{
  "d_mlp": 1024,
  "activation": "tanh_gelu",
  "bias": "all",
  "parallel_block": false,
  "lr": 0.000737,
  "decay_fraction": 0.648,
  "decay_shape": "linear",
  "z_loss": 1e-05
}
MLP neurons of a small language model. Each row is named by its layer, matrix (up: input weights) and neuron, and shows model dimensions 112-239. Each number is 128 + 32 x the weight over its row's rms, rounded and kept within 0 to 255.
After each neuron's rows, "fires on" lists the tokens most often at its 100 highest values on Wikipedia text that the model never trained on.

L2.up638 [ 65 121  50 143 130  88 161 167  75 158 146 137 137  60 106 102 131 129  83 125 182  64 146  17 103 152 134 103 153 102 172  96 132 182 106 114  83 149  91  97 175 162 105 122  45  97 107 158  77 157 139 133 142 182 135  39 135 114 168 125 120 136  93 105 158 137  78 101 113 170 116 106 119  91  90 122 181 118 108 138 133 185 155 147 159 123 144 179 137 121 110 149 125  67 121 118 103 119  50 151 100 125 140 173  68 125 154 125 125 144 113 126 117 124 192 125 184 133 163 116 179 145 110  53 105 112 180 113]
fires on: "t", "ke", "k", " S."

L12.up455 [112 131  81 143 145 120 130  98 176 163 106 148 149 148 136 155 132 166  89 148 212  73 164 184 120 111 101 142 161 161 135  97 156 141 111 187 129 182 106 136 117 133 120 142 104 141 109 167 163  90 102  62 134  63 149  97 141 176 110 127  87 122 129 116  73 197  87 133  82 110 126 118 179  73 118 157 147 141 106 140 121 117 114 135 167 151  92 156 184 121 125 163 149  88 109 116 175 102 153 104 147 104 139 143 189  93 142 113 151 115 126  60 153 150  98 130 116 130 145 118 127 111 150  72 162  88 112 127]
fires on: "S", " B", " (S", " \"S", ", and"

L4.up103 [158 169 137  65 121  92 147  28 126 135 109  89 135 152 120 148 139 128  85 148 119 104 106 127 138 208 122 118  93 187 194  96 109 134 100 144 104 150 161 137 142 125 128 115 127 163 186 108 178 167  87 124  99 146  97 123 168 138 119 163 138 109 141 108  97 198 101  91 101 110 129 198 185 112 141 143 191 136 124 133 175 133 139  92 127 119 135 132 154 180 149 151 120 112 106 181 119 110  87 113 131 123 115  67  67 147  98 148 172 157 162  52 151 114 112 118  62 159 118 123 111 174 167  76 107 147 162  83]
fires on: " / (", " had been", "===", " was", " was not"

L6.up505 [ 89 126  51 145 130 153 134  96  27 112 103  85  69 126 130 127 157  66 146 132 131 118 105  99  98 164 115 137 124 134 157 152 118 133  81 129 108  55 113 152  97 164  92 186 114  93 165 170  89 171 125 170 135 108 113  84 132 202 161 117 131 178 122 116 167 119  85 119 154 175 149 136 124  96 128 136 102 142 119 161  91 150 127  95  92 127 136 141 102 126  92 176 132  78 142 141  96 132  56 142 144  86  82  69 115  78 112 163 118 113 152 118 128  23 111 130  92 103 108 118  87 177 174  76 153  73 209 150]
fires on: " | ", " |", "; ", " | +", " Rep"

L6.up291 [164 151  97 182 154 159 164 108  76 155  85 140  95  59 122 129  90  97 135 153  93 134  34 125 128 130 105 122 106  91 102 147 163 175  89 118  90 178 123 117 152 118 125 164 150 128 234 140  71 124  92 139 108 148 159 158 111 171 168 150 103 208 122  70 115 147 132 141 114 125 150 109 134  85  27 154 119 137 139 137 157 139 101  75 141 141 152 117  90  84 105 130  95 137 141 114  93 124 138 165 130 188 139  87 177 167 146 111 114 121 202 133  99 129 139 118 146 181 121 138 128 141 108 110  75 116 139 108]
fires on: "ic", " average", "ing", " child", "inc", "ter"

L2.up733 [140 126 130 158 113 126 102 147 102 177 151  87  92  97  75 188  99  55 107 158 138 166 189 151 150 202 115 161 136 139 162 191 151 101 126 125 128 131 101 153 133 149 108  80  79 148 109 200 137 134 140 125 107 135 148 125 113 131 120 126 149  77 128 169 133 143 136  57 156 111 164 122  55 169 105 146 105 122 137 109 107 141 132 125  94 119 127 148 138 116 104 174 123 122 126 116 119 112 143 101 177 154 188  61 118 115  76 126  99 100 146 137 142  81 134 118 109 107 124  78 122 176  47 127 134 107  96 135]
fires on: "\n", "ign", "end", "burg", "ile", "known"

L4.up656 [ 90 142 117 144 126 138  70 128  99 117  82 108 136  95 125 123 119 123 123 135 129  86 151 179  54 139 125 169 137 111 125 165 107 127 115 145 114 112 144 149 177 151 141 174 131 165 156 131  87 145 155  91 145 134  96 134 132 107  81 148 135 204 133 121  62 139  92 155 139 125  97 139 139 127 156 146 142  99 118 134 174 143  99 118 179  99 130 164 116 178  54 136 104 115 140 153 115  98 109  55 103 112 135 135  99 123  95 127 131 114 169  68 107 153 173 121 163 136 100 138 153 173 132  63  98 131 151  33]
fires on: " dep", " vol", " Dec", " Pre", "as"

L7.up677 [ 58 170 195 209 163 105 120 139 121 139 125 177 116 121 137  77 133 133 100 142 127  36 109 132 114 147 130 156 172 102 181  91 116 136 116 100 147 123 119  85 127 133 134 172  96 139 146 139  36 114 124 118 106 138 174 129 116 156 158 157 159 143 135 125  73 108 128  98 130 110 156 125  82 126 179 161  89 115 113 145 124 129 117  78 161 198 144 132 123  70 114  99 120 135 102 121 123 113  85 173 143 136 184 128 108 135 115 143 107 110 132 112  30 116 118 118 114 177 215 103 119 121 125 132 107 135 129 148]
fires on: ": ", "7", "6", "5", "8"

L6.up775 [ 86 114 163 153 130 116 165 104  68 135 172  97 114 116 132  67 163 121 115 138 138 136 134 105  75 142 104 174  68 132 161 114  46 153 117 108 149 144 139 144 125 165 149 108  94 134 173 205  60 124  61 138 189 176 148 145 149 100 163 107 109 151 118 155 104 215  77 158 149 145 129 139 126 157  75 182  95 167  93 184 106 111 112  99 158 122 146 196 103  58 144 100 139 119 136 190  95 124 142 157 131 112  92 136 166 114 103 195 138 116 125 166 100 106 111 126 149 153 127 144 127 132 144  64 110 150 195 157]
fires on: " |", "(s) |", "\n", " | ", " |  |  |"

L11.up774 [ 86 126 110  92 165  71 124 125  73 159 109 114 110 133 146 155 132 112 112 145 127  65  97 137  90 109 125 124 138  96 147 161 120 116  95  97 143 205 113 140 120 111 104  87 132  76 205 172 133 151 108 104 106 110 125 173 156 157 145 169 120 165 119 156 154 121 120 146 140 117 139 116  62 156 161 153  68 166  60 136 162 177 159 101 160 166 124 139 114  87 136  95 111  39 109 161 117  57 126 104 173 142  95  52 167 163 179  81 120 153 189  80 161 135  55 121  65 153 153 107 143 115 132  98 155 199 129 172]
fires on: "d", " res", "u", "os", " own", "im"

L12.up211 [116  89 114 147 126 138 112 153 109 109  76 187 143  85  85 157 108  87 101 139  96 110  52 148 113 116  95 195 147 124 120  93 114 116 166  90 119 142 143  80 150 118 119 157  99 113 193 186 135 149 163 133 135 133 149  97  92 154 146  96 143 121 168 154 128 136  85 132 149 168 138 113 160 151  97 155 127 205 143  99  86 124 124  81 176  89  94 153 144 171 131 141 122 136 126 161  89 108 116  54 126 186 114  99 100 123 219 120 106  76 178  98 172 113 114 149  70  99  97 177 103 141 103 144 137 140 126 136]
fires on: "ot", " ex", " and", " most", " more", " make"

L11.up24 [112 130 136 162 135  80  70 132 151 116 120 113 121 127 140 120 115 203 172 207 186 131 117  98 150 144 117 129 138 122  98 126 153 157  93 143 166 165 146 173 117 153 121 161  89 154 142 152 170 151 149 119 126 144 172 137 116 131 190 125  94  71 157 203 114 157 108 157  65  69 136 104 106 109 129 139 174  93 127 143 118 143 148 177 191 130 149 148 136 150  77 145  57 127 137 122 124 107  99 152 206 143 100  98  92 107 125 138 103  85 133 160 172 116  82 133  80  99 113 166  91 150  86 162 140 106 120 137]
fires on: "ik", "h", "ak", "k", "ag", "y"

L11.up848 [116  77 153 168 130 135 111 121 146 156 166 179 141 127 137 227 144 112 104 147 167  66 156 118 107 171 128 137 196 133  93 124 130 150 109 161 149 127  94 124 114  88 150 142 117 133  88 157 135 132 144 105 121  93 139 123 139 154 114 196 155  75 123 124  85 191  95 115 147 121 146 144 121  93 110 134 161 125 119 189 173 128  93 116 166  96  99 136 121  98  59 217 132 124 149 108 134  81 135 109 130 109  86  96 145  98 175 159 114 153 123  84 164 180 153 140  79 150 130 118 107 118 119  97 108  75 171  68]
fires on: "S", " S", " \"S", "-s", "s", " \"s"

L8.up800 [103  74 102 100 119 135  98 112 124 134 163  86 182 145 192 200  91  92 127 132 167  89  94 156 112 109 105 154 200  65 119 165 145 127 141 100 103 112 184  80  90 125 130 193 120 137 139 128 140 107 122 147  92 134 115 133 164  77  86 134  70 106 108 143 153 136 100 132 141 139  97 131  91 100 139 168 102 138 150 128 141 126 115 134 110 165 139 165 140  78 106 160 119 159 135 176 138  47 136  97 151 140 128 113 208 150 208  84 118  80 200 101  93 128 123 144 129  99 152 125 124 149 134 138 106 120 159 175]
fires on: "k", "r", "u", "d", "s"

L12.up7 [149  92 102 185 170 121 184 107  84  98 196 135 119 123 148 125 106 150 178 134  97 140 133  92 146  87 108 141 145 117 138 136  39 192 118 151 133 104 156 144 128 123  65 129 120 120  98 109 105  20 117 127 104 129 166 207 154 100 117  91 113 154 127 167  96 141 168 171 139 119 122 105 144 110 162 174 213 131  93 138 140 153  70 156 150 147 113 105 172 116 136 138 108 133 109 136 118 133  97 128 161  88 129 135 171 141 127 118  79  92  86 118 121 128  90 134 156  92 125 104 116 104 150 120 136  93 133 163]
fires on: ".", ":", " rem", " repl", " w"

L7.up1013 [ 94 109 164 121 131 129 165 145 146 128 160 178 126 128 142 103 146 136 125 117 108  55 135 121 178 114 120 111 203  94 180 210 137 115 119 158  27 243 139 159 200  73 167 166 150 142 131 117 118 165 118  94  89 149 144 141 176 208  91 203 121 129 125 147 141 135 134  99 175 106 128 132 153 123 117 114 125 136 128 158  90 136 131 125 116  80 113 132 153  73 133 148 143 114 157 122 133  88 143 111 118 120 125  93  92  57  93  81 131 106 135 107 145  87  65  96 114 135 142 129  95 127 138 131 115  85 202  69]
fires on: " F", " B", ", ", "- F", " f"

L8.up369 [122 173 174 195 112 135 188  78 122 163 123  82  80  90  73 148 120 118 116 116 113 124 157  70 134 172 117 114 104  76 129 125  88 195 116 139 154 134  78 145 160 144 149  81 142 116 142 125  94 111 116 133 131 101  87 146 123 166 147  65 132 108  98 135 131 146  64 166 126 176 122 129 181 138  60 149 116 123 109 184  98 134 140 101 178 112 123 113 111  61 155 111  84  72 101 180 126 113 119 208 148 129 141 167  90 114 160 191 121 105  71 141 139 123 101 130 126 127 128 151 117 138 138 107  97 130 127  90]
fires on: "\n", "A", "O", "–", " |"

L6.up117 [134  91 140 118 138 108 129 133 125 139 100 162 144 113 145 138 157 131  79 140 129 135 118 112 208 135 119 138 173 150 154 115 103 153 126 119 107 199 122 132 124 139 178 167 174 153 107  92 138  79 128 105 110 143 134 157 121 143 180  95 111 104 130  92  91 167 129 148  97  81 129 125  93  59 108 214 172 123 103 119  98 132  70 112 133 148 142 124 139 106 125 173 106 102  83 129  85 115 202 178 132 154 167 104 186  95 182  86 205 115 166 126 124 121 111 120 120  62 136 113 101 184  86 136 109 199 108 152]
fires on: " tri", " oper", " own", " met", " viol", " design"

L11.up819 [102 123 173 116 121 135 120 114 150  90  98 116 108 101 137 176 156  71 137 175  83 159 133 191 162  99 144  73 174 150 129 123 132 104 123 158 105 148 162 137 105 123 129 135 120 129 141 112 198 132 131 151 114 104 112  90 107 112 121 139 107 125 136 151 143 122  46  99 169 184 145  87 116 133 127  80  86  95  96 188 133 134  98 161 105 137 118 142 158 151 130  74 132 154 126 128 124 134 228  83  97 129 105 123 141 101 166 159 114 109 178 105  58 132 111  82  78 131 145 151 130 133 127 189 125 164 101  92]
fires on: " an", "r", " is an", "\\", " Tr", " Al"

L12.up93 [ 92 129 108 138  95 140  91 122 221  98 163 208 117 124 114 125 123  58 127 136 131  79  99 121 114 101 162 133 144 121 146 105 119 144 141 156 115 168 121 127 124 165 149 113 124 145 135 164 173  98 105 138 124  97 137  74 135 131 140 140 116  80 190 173 148 125 120 148 151 149  90 112 101 126 133 177 115 147  55 166 164 133  77 163  91 141 121 140 175 163 190 169 128 142 141 114 120  50 150  71 127 123 162 144 104  76 154  63 137 140 155  65 177 128 104 132 105 122 177 115  77 149 193 144 179 110  96  85]
fires on: " T", " G", " B", " S", " s"

L2.up871 [123 159  94 134 134 136  62 129  47 108 139 109 165 130  69 178 111  57  74 112 132 131  94 105  97 143 117 170 103 148 144 159 131 128 107 135 130 110 128 121 131 166 101 126  98 130 130 207 116 129 112 149  87 195 102 137 110 163 146 118 196 146 141 107 145 159 144 100 100 146 160 101  91 133 120 115  89 141 132 145  92 104 109  93 133 128 145 148 139 151 124 161 108  73  51 120 117 141 145 107 120 159 175  90  91 101 198  62 102 125 137 131  68 107 155 136 132 112 166 108 137 153  98 139 117  86 100 153]
fires on: " record", "ign", " start", "end", " hold"

L7.up762 [ 93  96  97 225 113  99  87 102 105 129 109 159 128 120 120 159 119 142  75 182 172 137  79 142 142 130 117 109  93 103 104 136  96 120 103 128 201 138 176 112 144 216 136 148 115 157 160 135  84 127 127 172  85 147 173 181 185  99 132  98  75  53 121 170 125 149  88 140  64  99 204 167 121 128 167 139 167  32 119 117 141 146 124 141 132 154 106 172 174 125  80 142  75 118 126  92 130 149 181 131 126 135 149  96  73 105 136  93 166  65 167 129 164 134 128 130  96 130 111 115  95 156  88 131 113 111 122 131]
fires on: "k", "h", "ak", "ik", " K", "ath"